{
  "d_model": 448,
  "n_kv_head": 7,
  "d_mlp": 1216,
  "norm": "rmsnorm",
  "attn_scale": 0.125,
  "bias": "none",
  "optimizer": "muon",
  "final_lr_fraction": 0.0
}
MLP neurons of a small language model. Each row is named by its layer, matrix (gate and up: input weights; down: output weights) and neuron, and shows model dimensions 32-95. Each number is 128 + 24 x the weight over its row's rms, rounded and kept within 0 to 255. A neuron's up and down rows have the sign that makes its largest values positive.
A block is one neuron, or neurons of one layer that tend to fire together. After each block is what it responds to, as a language model described it from the Wikipedia text at the highest values.

L11.gate96 [124 133 125 125 147 134 168 136 151  91 155  98 109 172 117 114 124 125 149 117 128  82 159 157 149  95  98 124 131 120 144 157 153 177  97 123 112  93 162 114 132 134 149  82  83 109 147 154 114 135 141 139 101 161 120 120  75 135 122 141 163 134 112 145]
L11.up96 [ 99 160 133  83 114  83 134 167  91 111 127 143 155 171 116  81 157 145 133 118 139 123 128 110 129 122 103  84 142 153 136 154 149 123 110  95 138 117 120 111  96 100 136 129 108 137 120 105  95 119 141 148  57 146 153  89 135 119  99 110 114 113 141 129]
L11.down96 [120 144 102 135 117 126 135 111 163 107 115 131 136 132 114  91 162  94  95 133 130 151 159 123 123 115  93 129 126 131 157 161 161 148 127 115 109 132 130  96 145 145 101 126 128 143 133 143 139  77 138 103 102 171 116 110 130  78 160 149 106 149 127 146]
L11.gate260 [125 142 119 102 126 127 160 114 177 126 182 115 123 117 105 113 100 177  97 167 130 113 177  95 150 112 121 108 126 108 114 169 149 146  96 115  90 140 124 120  94 160 127 134 126 156 131 139 140 131 151 106 106 135 115 102 122 109 109 154 121 149 120 114]
L11.up260 [ 99 156 108 123 127 129 107  73  93 161 120 162 133 147 137 108 140 109 123 115 129 127 132 144 149 172 118 165 102 136 132 162 150 185 126 105 170 153 149 122 164  65 137 122 162 138 106 117 135 151 166 123 153 141 100 176 160  80 105 148 162 135 112 149]
L11.down260 [122 189 123 139 119 134 139 144 107 174 161 107 134 159 156 148 144  63  90 150 110  78 156 106 158 152 145 168 122  94 134 147 177 103 118 156 105 114  85  97 112 142 144 143 159 112 144 147 133  92  79 116 147 151 104 122 130 114 118  98 128 119 142  92]
L11.gate1029 [107 102 173  98 148 144  92 148 120 173 150 139  79 107 136 130 103  87 137 139 135 168 151 152 127 115 124 151 171  96 152 177 125 163 127 129 120 112 101  92 116 177 144 145 139 145 166 134 111 128  67 132 133 101 104 140 105 128 113 156 147 110 190 156]
L11.up1029 [134 130  97 115 138 144 126 117 183 116 156 109 127 124  70 151 105 115 128 119  49  95 146  97 120 110 111 101 110  89 131 144 122 166 133 159  83  84  77 113 117  88 129 139 158 146 130 135 103 152 113 144 143 103 124 126  97 114  97 118 167 112 193  95]
L11.down1029 [145 134 119 144 104 111 113 116 137 124  72  99  69 117  96 110  86  99 119 129 163 141 180 149 125 116 143 114  84  89 165 131  99 152 106  97 104 118 104 145 171 122 179 110 195 147 162 145 113 124 130 139 148  98 110 138 147 140 106 117 109 114 158 117]
L11.gate1034 [131 107  91 135 132 165 130 112 155 137 147 128 118 132 110 152 110 127  94 166 117 144  75  88  85 101  96 154 130 123 127 104 143 138  98 120 148 136 161 134 122 123 141 106 148 137 142 131 170 109 105 110 113 154  89 155 130  96 144 137 161 106 150 171]
L11.up1034 [ 94 104 105 142 125 162 110 115 101 158 142 116  83 146  91 156 124 170 132 130 139 129 128 139 123 122 123 161 147 126 139 103 118 121 125 131 101 127  89 121 151 115 118 111  50  89 108 161  60 130  77 124 111 163  97 138 153 147 121 131 121 141 121 161]
L11.down1034 [ 92 138  97  97  94 154 152 135 127 122 153 137 109 165 140 142 147 143 145 107 155 133 111 156 107 156 117 107 164  88 166 118 165 112 102 128  92 149 132  98 157 131 126 120  93 132 130 124 107 119  97  90 118 117  67  84 143 106 114 106  94 173 129 153]
Description: Word-initial R/r pieces

L11.gate645 [172 115  76 118 124 102 141 146 173  67 125 104 153  88 138 157 125 150 107 146 108 123 145  67 121 120 136 163 124 119 118  97  84 123 110 155 114 117 139 126 131 118 137 147 112 166 132 109 119 169 152 124 176 126 159 132 134 110 151 169 110 130 110 122]
L11.up645 [138 125  97 136 162 140  89 107 130  87  81 134 166  90 160 118 133 174  99 124 100 154 118 116 133 115 109 153 107 159 100 138 105 136 137 121  98 135 158 117 132 137 108 134 134 159 129 154 143 166 146 171  92 137 120  95 147 137 127 119 141 128  99 116]
L11.down645 [122 128 131 154 128 149  64 132 109  75 123  94 125 122 102 164 132 115 149 145  89 122 146 123 106 102  96 104 144 131 101  78 100 151 113 135  84 128 137 106 145 132 125 143 139 120  88 140 146 171 116 136 100 132 110 169 156 147 134  89 110 125 100 112]
L11.gate750 [103 122 128 131 114 192 115 124 167 112 148 167 169 122 158 192 109 130 109  84 136 127 163 114 111 113 109 129 150  99 163 110 131 149 117 125  96 148 131  97 145 130 146 139 118 108 107 130 102 101 110 155  99 140 169 158 107 137  89 113 128 146 113 108]
L11.up750 [ 95 112 128  98 141 146  89 141 127 120 109 132 160 129 163  97 136 110 109  96 131  77 170 131 108 141 112 144 186 139  81 128 141 182 161 136 142 134 130 145 135 131 100 132 114 114 112  88 125 124  98 105 144 146 153 163 122  99 109 130 122 127 109 172]
L11.down750 [164 124 115 128 130 138 103 133  82 118  66 177 137  96  98 128 151 168 149 112 122 104 112 150 166 129 141 149 152 158 100 120  94 144 121 108  99 120 118 147 117 121 101 116 140 115 154 150 104  90 123 157  88 132 126 111 129 103 133 131 119 113 143 117]
L11.gate791 [163 120 131 160 104 123 133 119 110 133 106 119 102 132  94 117  42 127 149 142 141 143 163 116 126 136  89 168 153 114 136 124 110 154 123 148 169 133  97  96  85 103  85  87  92 126 120 119 134 121 106 147 159 156 133  91 127 122 132 146 142 144  93 172]
L11.up791 [ 99 136 121 169 122 132 106  86 103  90 105 161 127 118 141 137 107 150 145 168  87 176 144 134 146 158 100 152 153 118 139 131 134 138 138 122 148 140 116 120 146 113 147 155 143 142 165 129 163 118 133 171 120 153 101 130 119 157 133  98 133 148  68 138]
L11.down791 [119 155  91 153 123 106 118 104  83 138 138 159 136 123 118 119  93 106 120 127  83 117 134 120 131 119  82 149 126 114 145 121 148 156  80 110 129 138 143 124 107 118 103 125 161 202 120 122 118 105 103 135 120 198  81  99 125 130 117 106 129 135 141 108]
L11.gate959 [120 101 144 118  92 127 133 135  62 125 192 140 136 124 126 130 128 151 140 103 119 136 178 168 123 108  91 118 115 100 171 110 149 139 128 130  91 137 107 115 133 123 135 147 136  88 145 171 120 135  96 128  88 109 162  95  94 162 134  94  94 137 118 125]
L11.up959 [157 109 140 113  76 108 184 131 179 122 134 156 134 137 147 151 116 113 148 102 126 119 126 142 132 158 130  99 172 127 119 193  85 143 119 150 106 148 132 133 122 145 139 155 121 140 116 124  89 119 129 136 112 145 174 111 114 156 141 139 125 146 151 114]
L11.down959 [ 72 121 128 133 133 141  82 102 123  91 116 128 137  94 131 120 133 114 115 106 122 122 138 118 109 157 118 137 130 144 134 133 176 143  47 100 147  97 148 121  95 152 135 144 127 118 106 120 149  97 121 131 165 143 127  95 115 160 155 150 123 130 115 127]
Description: Approximators before quantities

L4.gate607 [ 98 117 141  84 102 171 113 156 142 139 111 149 126 174 154 117 121 140 124 103 126 148 131 151 119 137 117 150  97 107 112 113  94 150 112 145 101 105 107 130 124 126 102 137 164 126 117  99 148 109 138 125 136 126 128  92 170 140 149 181 153  98 123 101]
L4.up607 [ 84  94 144 107 109 155 131 135 127 137 141 160 126 184 162  95 144 127 113 123 145 103 117 120 122 127 116 153 108 114  96 142 129 138 115 111 123 156  93 171 107  68 137 139 152 105 104  75 169 107 158 123 138 140 125 104 146 144 133 180 127 118 125 116]
L4.down607 [129 107 124 159 115 131 190  73 138 138 168 129 121 145 142 120 171  83  91 135 139 118 108 106 186 143 137 139 149 149 147 149 130 101 123  90 143 160  76 121 131 118 105 165 133 124 115  96 129 123 114 143 116 129 120 174 102 129 141 114 141  76 102 145]
L4.gate737 [106 116 168 124 128 114 138 143 126 117 144 159  94 103 104 102 124  97  97 116 132 134  95 103 100 105 101 131 131 141 106 123 134 144 116 161 109 120 177 124 206 149 125 126 117 146 152  77 104 117  79  82 147 131 133 134 158  86 167 140 128  97 115 113]
L4.up737 [126  99 121 108 116 147 135 124  99 124 116 128 154 161  97 130 131 108 101 133 123 118 145 110 107 127 146 170 130 116 116 104 133 139 115 158 130 128 147 143 146 125 125 105 137 134 146 125 123 122 121 109 161 159 153 112 106 125 152 136 176 164 168 139]
L4.down737 [114  82 109 104  85 166 116 136 129 114  74 107 152 176 129 127 148 139 155 179  84 134 139 113 160 142 138 159 168 142 125 133 191 148 128 139 114 108 120 169 131  96 146 165  95 159 101 139 172 185 138 143 123 109 139 120 102  91 105 140 185 125 112 125]
L4.gate926 [175 133  90 120 123 186 128 137  92 145 135 142 128 114 129 158 187 113 140 143 128 120 135 146 114 140 124 103 135 123 168 146 137 119 148 126 119 112 109 150 134 136 175 167  83 126 133 142 147  84 164 141  90 137 111 127 133 125 157 152 119 105 131 140]
L4.up926 [152 160 162 132 160  99 107  83 103 110  92 143 129 118 132 174 120 135 131 109 122 113 134  97 134 164 123 124 186 144 106  89 160 126 127  96  94  85 116 171 123 133 157 193 118 132 112 131 132 120 130  97 105 137 144 115 124  87 145 116 115 102 143 117]
L4.down926 [124 135 102 113 142 120 136 113 117 115 126 148 158 102 150 135 103 113 136 144 146 155 124  83 119 139 140 163 184 104 102 193 103 139 126 146 109 158 149 140 120 113 123 118 165  77 107 132 156 125 144 136 121  85 146 116 113 129 119  96  74 136 114 120]
L4.gate1140 [ 96 148 123  96 142 134 144 152 190  92 131 100 119 167 143 128 111 146 151 119 133  90 118 116 130 132 136 130 119 175 125 142 135 127 122 140 127 123 109 139 140 124 121 122  97 160 142 129 157 119 158 148 133  98 133 117 120  82 119 130 126 170 132 124]
L4.up1140 [148 129 124 106 127  88 120 110 117 102 114 146  53 156 121 130 138 112 127 144 110 135 132 140 109 145 117 128 170  89 115  97 145 105  92  89 125 140 122 132 143  68 137 183 154 161 101 146 128  70 125 100 138 155 135 121 135 179  99 132 151 117 125 158]
L4.down1140 [165 105 154 155 152 136  99 143 121 140 139 102 131 114 124 133 166 140 144 179  98 166 141  99 106 150 158 122 168 102  79  89  93 163 103 144 123 130 136 116 125 114 146 156 150 162 103 141 157 124 118 111 116 134 109 148 154 142 101 151  92 115 119 137]
Description: Preposition "by" and fragments

L12.gate430 [117 102 121 152  89 156 144 104 140 149  92 101 133 148  85 133 140 132 106 109 168 147 145  83 105 144 171 128 146 149 177 106 131 147 114  72 145 121 117 134 112  96 103 141  96 132 121 111 151 173 100 108 113 124 102 123 149 140 128 138 133 112 168  81]
L12.up430 [128 166 128 166 136  91 126 110 135 156 124 147 161 117  92 119 145  98  99 101 123 136 109 168 116 152 141 161 180 147 133  87 131 173 130 165 144  93  97 157 139 184 123 128 148 149 121 150 101 188 126 121 130 143 125 131 128 162 104 133 162 121 153 108]
L12.down430 [112  89 133 122 146 123 133 113 148 128 134 157 138 166 147 143 137 154 134 116 154 161 110 150 131 153 154 164 125 121 146 115  91 173 145 140 154 145  87 109 124 160 133 152 131 128 102 112 179 175 140 147 114  94  63 112 158 129 143 162  76 142 131 159]
Description: Initial letter V in names

L4.gate130 [151 115 151 161 145 168 118 175 146  92 164  81 162 127 121 108 104 157 109 181 182  97  88 144 147 165 115 160  82 105 127 147 147  86 103 163 143 133 115 122 134  80 101 125 160 127 135 164 130 126 155 110 117 166 130 174 158 129 127 143 140 156 106 123]
L4.up130 [ 97 111 126 152 130 141 120 109 186 128 117 134 174  87 166 138 130 134  92 134 172 112 137 113 112 149 130 135 140 102  85 123 126  79 135 114 147 127  99 162 123 113 155 119 118 107 111 160 134 128 137 149 133  91 165 122 104 124 119 172 146 139 117 117]
L4.down130 [134 114 145 161 140 165 128 110 132 141 104 153 195  97 158 102 128 146 117 112 163 153  94 101 130 123 131 124 107  90 130 132 152  81 103 141 143 130 148 130 162 108 188 126 124 114  88 113 161 142 144 166 130 144 187  99 107 143 150 165 131 122 120 159]
L4.gate285 [132 121 149 192 104 176 104  86 114 113 124 121 125 109  86 120 134 124 136 138 153 111 141 167 140  98 132 172 141 119 121 128  98 125 118 176 121 132 126 159 113 142 122 109 164 168  67 150 135 124 139 108 144  93  99 131 151 105 166 129 167 120 132 122]
L4.up285 [102 123 110 128 143 130 122 125 144 125 177 120 160 126 142 112 130 178 107 134  77  87 129 102  84 120 137  81 139 131  95 125 118  98 119 151 140  90 140 108 130 107 123 111 100  82 178  98 134 159 109 118  81 162 188 129 182 144 116 129 132 123 163 129]
L4.down285 [124 128  80 138 130 168 115 118 151 125 145 168 201  92 141  99 134 142 143 146 125 121 134 126 128 101  96 111 188 152 137 131 112  90  99 115 122 139  93 122 137 119 133 104 119 121  95 110 139 105 118 100 125 116 129 129 142 158 135 159 115 136 127 130]
L4.gate376 [103 147 114 168 137 111  95 126 166 130 147 105 138 105 148 109 156 131 133 155 110 123 144  85 159 174 127 152 154 132  98 129 123 118 133 131 183 137 150 139 124 135 139 134 108 169 120  61 147 140 108 159 122 162 103 131 130 133 149 162 147 205 120 124]
L4.up376 [115 156 115 131 155 139 159 112 165 140 146 138 132 119 134 106 108 130  91 130 107 110 169 143 123 164 146 105 115 148 122 116 125  93 151  68 140 132 140 132 120 114 154 135 175 114 156 163 116 132  76 141 137 162 127 122 150 144 116 153 126 173 162 132]
L4.down376 [131 191 101 136 146 128 161 105 144  99 162 131 127 107 105 156 147 121 146 155 107 107 130 118  87 150 149 137 101 142 158 164 141 124 104 107 167 137 182 141 170 139 128 123 140 105 155  86 129 134  73 157  45 123 110  91 142 126 126 117 146 149 127 134]
L4.gate1008 [158 141 135 119 131 134 119 169 125 105 161 169  88 154  61  96 129  90 124 105  75 130 111 153 133 147 118 137 129 164 145 153 125  90 127  96 104 120 100 141 125 154 174 123 124 180 146 116 123 142 169 137 130  92 102 104 141 104 158  98 182 136 134  85]
L4.up1008 [133 121  99 113 164 133 133 118 134 150 134 143 153  77 158  95 160 105 135 119 128 101 148 167  99 145 125 132 131 147 121 143 169 167 133 148 147 132 122 127 127 147 156 103 140 142 116 123 117  96 122 127 108 179 131 109 163 112 116 109 125 215 169 110]
L4.down1008 [139 127  82 149 126 143 126 144 113  87 145 131 132 110 104 141 177  73 120 138 130 122 121 155 101 148  86  95 107 103 120 149 120 109  92 124 137 121 119 120 150 144 119 114 139 132 125 154 114 160 140 173 139 141 108 111 123 105 163 138 168 170  93 135]
Description: Word-initial pieces, esp. inv

L4.gate406 [167 107 100 133 151 135 111 116 105 107 138 153 110 162 140 170 118 122 137 119 105 151 131 164  85 145  94 118 110 122 164 145 157 119 139 114  83 137 181 101 124  93 109 138  88 125 125 140 127 118  94 124 121 148 131 121 170 147 133  68 140 109 120 128]
L4.up406 [106 169 121 144 140 165 113 112  94 130 122 134 113 148 136 110 108 144 118 123 177 108 142 128 151 147 131 134 141  93 126 139 131 123 122 105 123 141 158 130 132 129 135 100 112 101 136 152  99 138  99 133 121 154 104 122 151 124 161 111  99 148 111  97]
L4.down406 [115 147 127 132 128 170 153  78 125 130 133 108 112 147 154 136 131 122 115 112 159 174 100 134 162 126 103 121  85 152 116 172 134 148 132  93 131 150 156 114 119 135 126 105 130 116 139 103 114 168 108 117 140 100 144 136 171 131  98 105 112 122  67 122]
L4.gate411 [112 105 142 133 141 116 117 146 140 175 121  89 102 159 148 132 110 168  98 104  84 111 115 117 143 117  91  88  90 130 117 114 155 179 127  93 145 148 103 151 140 161 138 138 102 163 106 102 124  98 100 161 104 155 134 124 115 121 138  86  83 164 126 161]
L4.up411 [156 111 125 105 150 101 131 131 146 122 128 128 118 173 138 113 143 145  91 169 112 141  95 114  88 162 123 126 138  75 120 111 107 109 131 148 106 113 128  95 142 166 127 141 138 126 176 126 124 128  79 136 154 137 100 119 124 107 141 156 119  86 117 141]
L4.down411 [124 154  92  91 115 107 124  94 140  95 152  62  93 131 150 102 109  90  91 118 165 109 117 112 142 111 189 107 126 101 129 164 164 143 136 102 130 138  92 140 117 167 145 109 126 148 137 131 118 145 166 168 111 150 128 116 145 141 129 190 101 143 108 126]
L4.gate560 [116 178 142  86 129 142 102 132 164 135  93 122 115 124 156 115 142 118 155 124 110  81 136 116  93 144 121 152 100 103 117 181 128 155 129 137 144 154 113 154  99 132 141 167  94  99 115 139 143 102 127  99 177 108 106 108 108 171 124 113 140 141 129 155]
L4.up560 [ 97 177  97 118 125 111 109 121 129  74 103 129 151 150 187 141 172 109  96  90 128 113 129 154 103 167 127 114 169 116 124 143  94 104  96 118 104  85 123 111 117  83 146 130 122 101  84  94 139  82 104 132 103 105 180 124  97 174 129  92 144 143 114 104]
L4.down560 [137 127 109 146 141 108 125 118  92 119 112  97 108 154 159 152 110 117  79 119 118 126 112 123 110 151 130 109 120 136 156 156 137 139 166 110 102 168 147 145  97 114 144 146 133 181 133 149 145 155  89 141 158 184 135 128  83 163 106 120 128 156  95 118]
L4.gate848 [121 109 114 114 146 166  72 148  95 133 125 134 118 104 143 121 111 120 141 143 117 146 135 159 126 140 175 133 122 147 104 162 131 125 176 109 161 140 134 102 130 123 148  78 129 151 135 140 179 101 140  80 117 154 143  80 117 127 151 148 152  99 150 108]
L4.up848 [149  94 136 139 158 138 146 201  97 141 103 150 143 148 140 127 119 138  92 146 139 122  78 129 119  96  86 169 124 130 115 126 126 171 137 128 155 150 166 145 138  95  94 139 154 128 106 130 169 129 156 113  89 145 144  77 122 133 141 114 185 118  77 133]
L4.down848 [161 155 102 120  70 118 139 106 102 166 130 134 106  91 126 181 129 161  85 161 116 148 120 107 111 135 127  86 111 113 134 155 127 140 145 126 109 136 124 160 138 195  88 134  91  96 116 120 159  99 145 138 143 144 176 142 135 167  98  99 136 113  86 132]
Description: Word-start "rem" piece

L11.gate18 [130 116 111 103  90 110 188 142 115 137  89 112 129 143 123 107 140 160 156 120 183 159 113 134 121 152 145 125 103 194 143 131 113 113 120  94 107  84 137 115 123 121  68 132 131 171 175 147  95 134  95 112 147 120 101 140 152 119 141 121 128 116 133 122]
L11.up18 [124 154 121  86  68 115 130 124 127 177 126 125 127 121 171 150 111 133 152  97 153 141 135 158 104 125 122  62 131 138 144 151 115  78 142 101  83 134 115 164  98 171 124 146 113 124 145 138 109 148 107  72 133 110 111 132 127 147 145 118 134 100 148 152]
L11.down18 [161 140 108 136 110 122 124 150 133 118 116 131 159 162 127 124 138 111 123 111 165  87 129 110 116 149 128 116 127 127 122 141 115  82 129 126 148 142 115 133 144 110 131 135 113 123 151 115 107 156 164 147 138 182 129 152 105 156 145 162 139  79 136 111]
L11.gate74 [109 122 144  84 144 110 118 102 150 116 175 134  92 155 108 173 142 151 165 150  98 119 117 134 160 153 129 116 141 183 142 138 115 123 132 152 122 139 129  89 122 132 150 167 140  89 150 177 164 137 135 138 154 150  99 117 119 181 167 120 136 113  94 158]
L11.up74 [130 114 135 109 122  67 155 151 137  90 142 121 128 142 129 119 160 147 112 143 138 103 156 139 112 156 143 103 114 146 113 129 151 158  99 114 101 117 105 154 127 110 146 126 125 118 137  97 132 145 129 128 138 125 130  85 103 100 135 163 110 104  96 158]
L11.down74 [149  90 119 113 100 117 131 129 154 135 127 108 123 135 119 133 183 121 109 112 139  90 104  89 146 124 132 127 130 121 130 162 106 120 107 114  97 100 141 133 147 110 120 135 108  80 109 122 125 150 154  92 137 143 169 152  99 117 126 161 130 147 118 133]
L11.gate825 [123 111 119  99 135 133 115 190 127 128 101  94 120 163 131 151 108 162 141 142 143  70 116 136 158 132 120 124  98 132 150 130 107 131 133  99 151 133 155 161 109 119 114 162  96 145 126 160 157 117 108 140 110 138 121 114 107 136  81 118  88 124 122 133]
L11.up825 [143 109 131  97 105 104 116 165 130 117 104 137 153 135 115 139 138 107 184 146 175 123 167 109 135 134 130 114 139 156 126 168 115 134 152 148 127 114  95 140 131 109 118 100 121 148 130 155 103 140 126  96 155 138 134 129 131  57  92 125 123 114 141 128]
L11.down825 [156 154  94 110 119  79 140 136 126 101 118 112 163 158 148 139 134 105 101 156 103 154 161 176 101 128 122 140 135 121 144  83 158 141 142  87 157 105 136 102 137  94 126 142 134 116 180 159  91  88 122 117 156 159 121 153 108  99 147 121  94 188 125  90]
L11.gate1204 [138 133 113  90 131 139 126 120 142 163 138 123 121  98 126 124 135 120 135 141 136 129 107 151 119 151 111 151 101 138 142 167 174 108 129 155 124 164 126  85 138 115 106 160  78 114 126 117 159 153 120 159 123  84  96 121 179 166 162 149 177 133 127  84]
L11.up1204 [133 117 135 120 105 112 106 100  95 150 142 139 145  88 130 102 121 136 142 133 158 121 107  69 114 136 159 180  96 141 142 120 128 131 119 145 118  83 113 100 121 126 124 142 119 150 117 123 148 155 131  88 145  82  98 142 131 143 142 127 134 123 123 114]
L11.down1204 [ 99 115 156 141 120 127 114 108 148  86 120  71 152 145 136 117 150 102 129 107  86 120 123 140 149 144 135 150 132 154 157 166 136 107 145 114 154 139 148 142  98  73  89 101 178 150 118 113 131 145 139 106 100 142 109 149 101 143 109 137 158 108 170 148]
Description: List item separators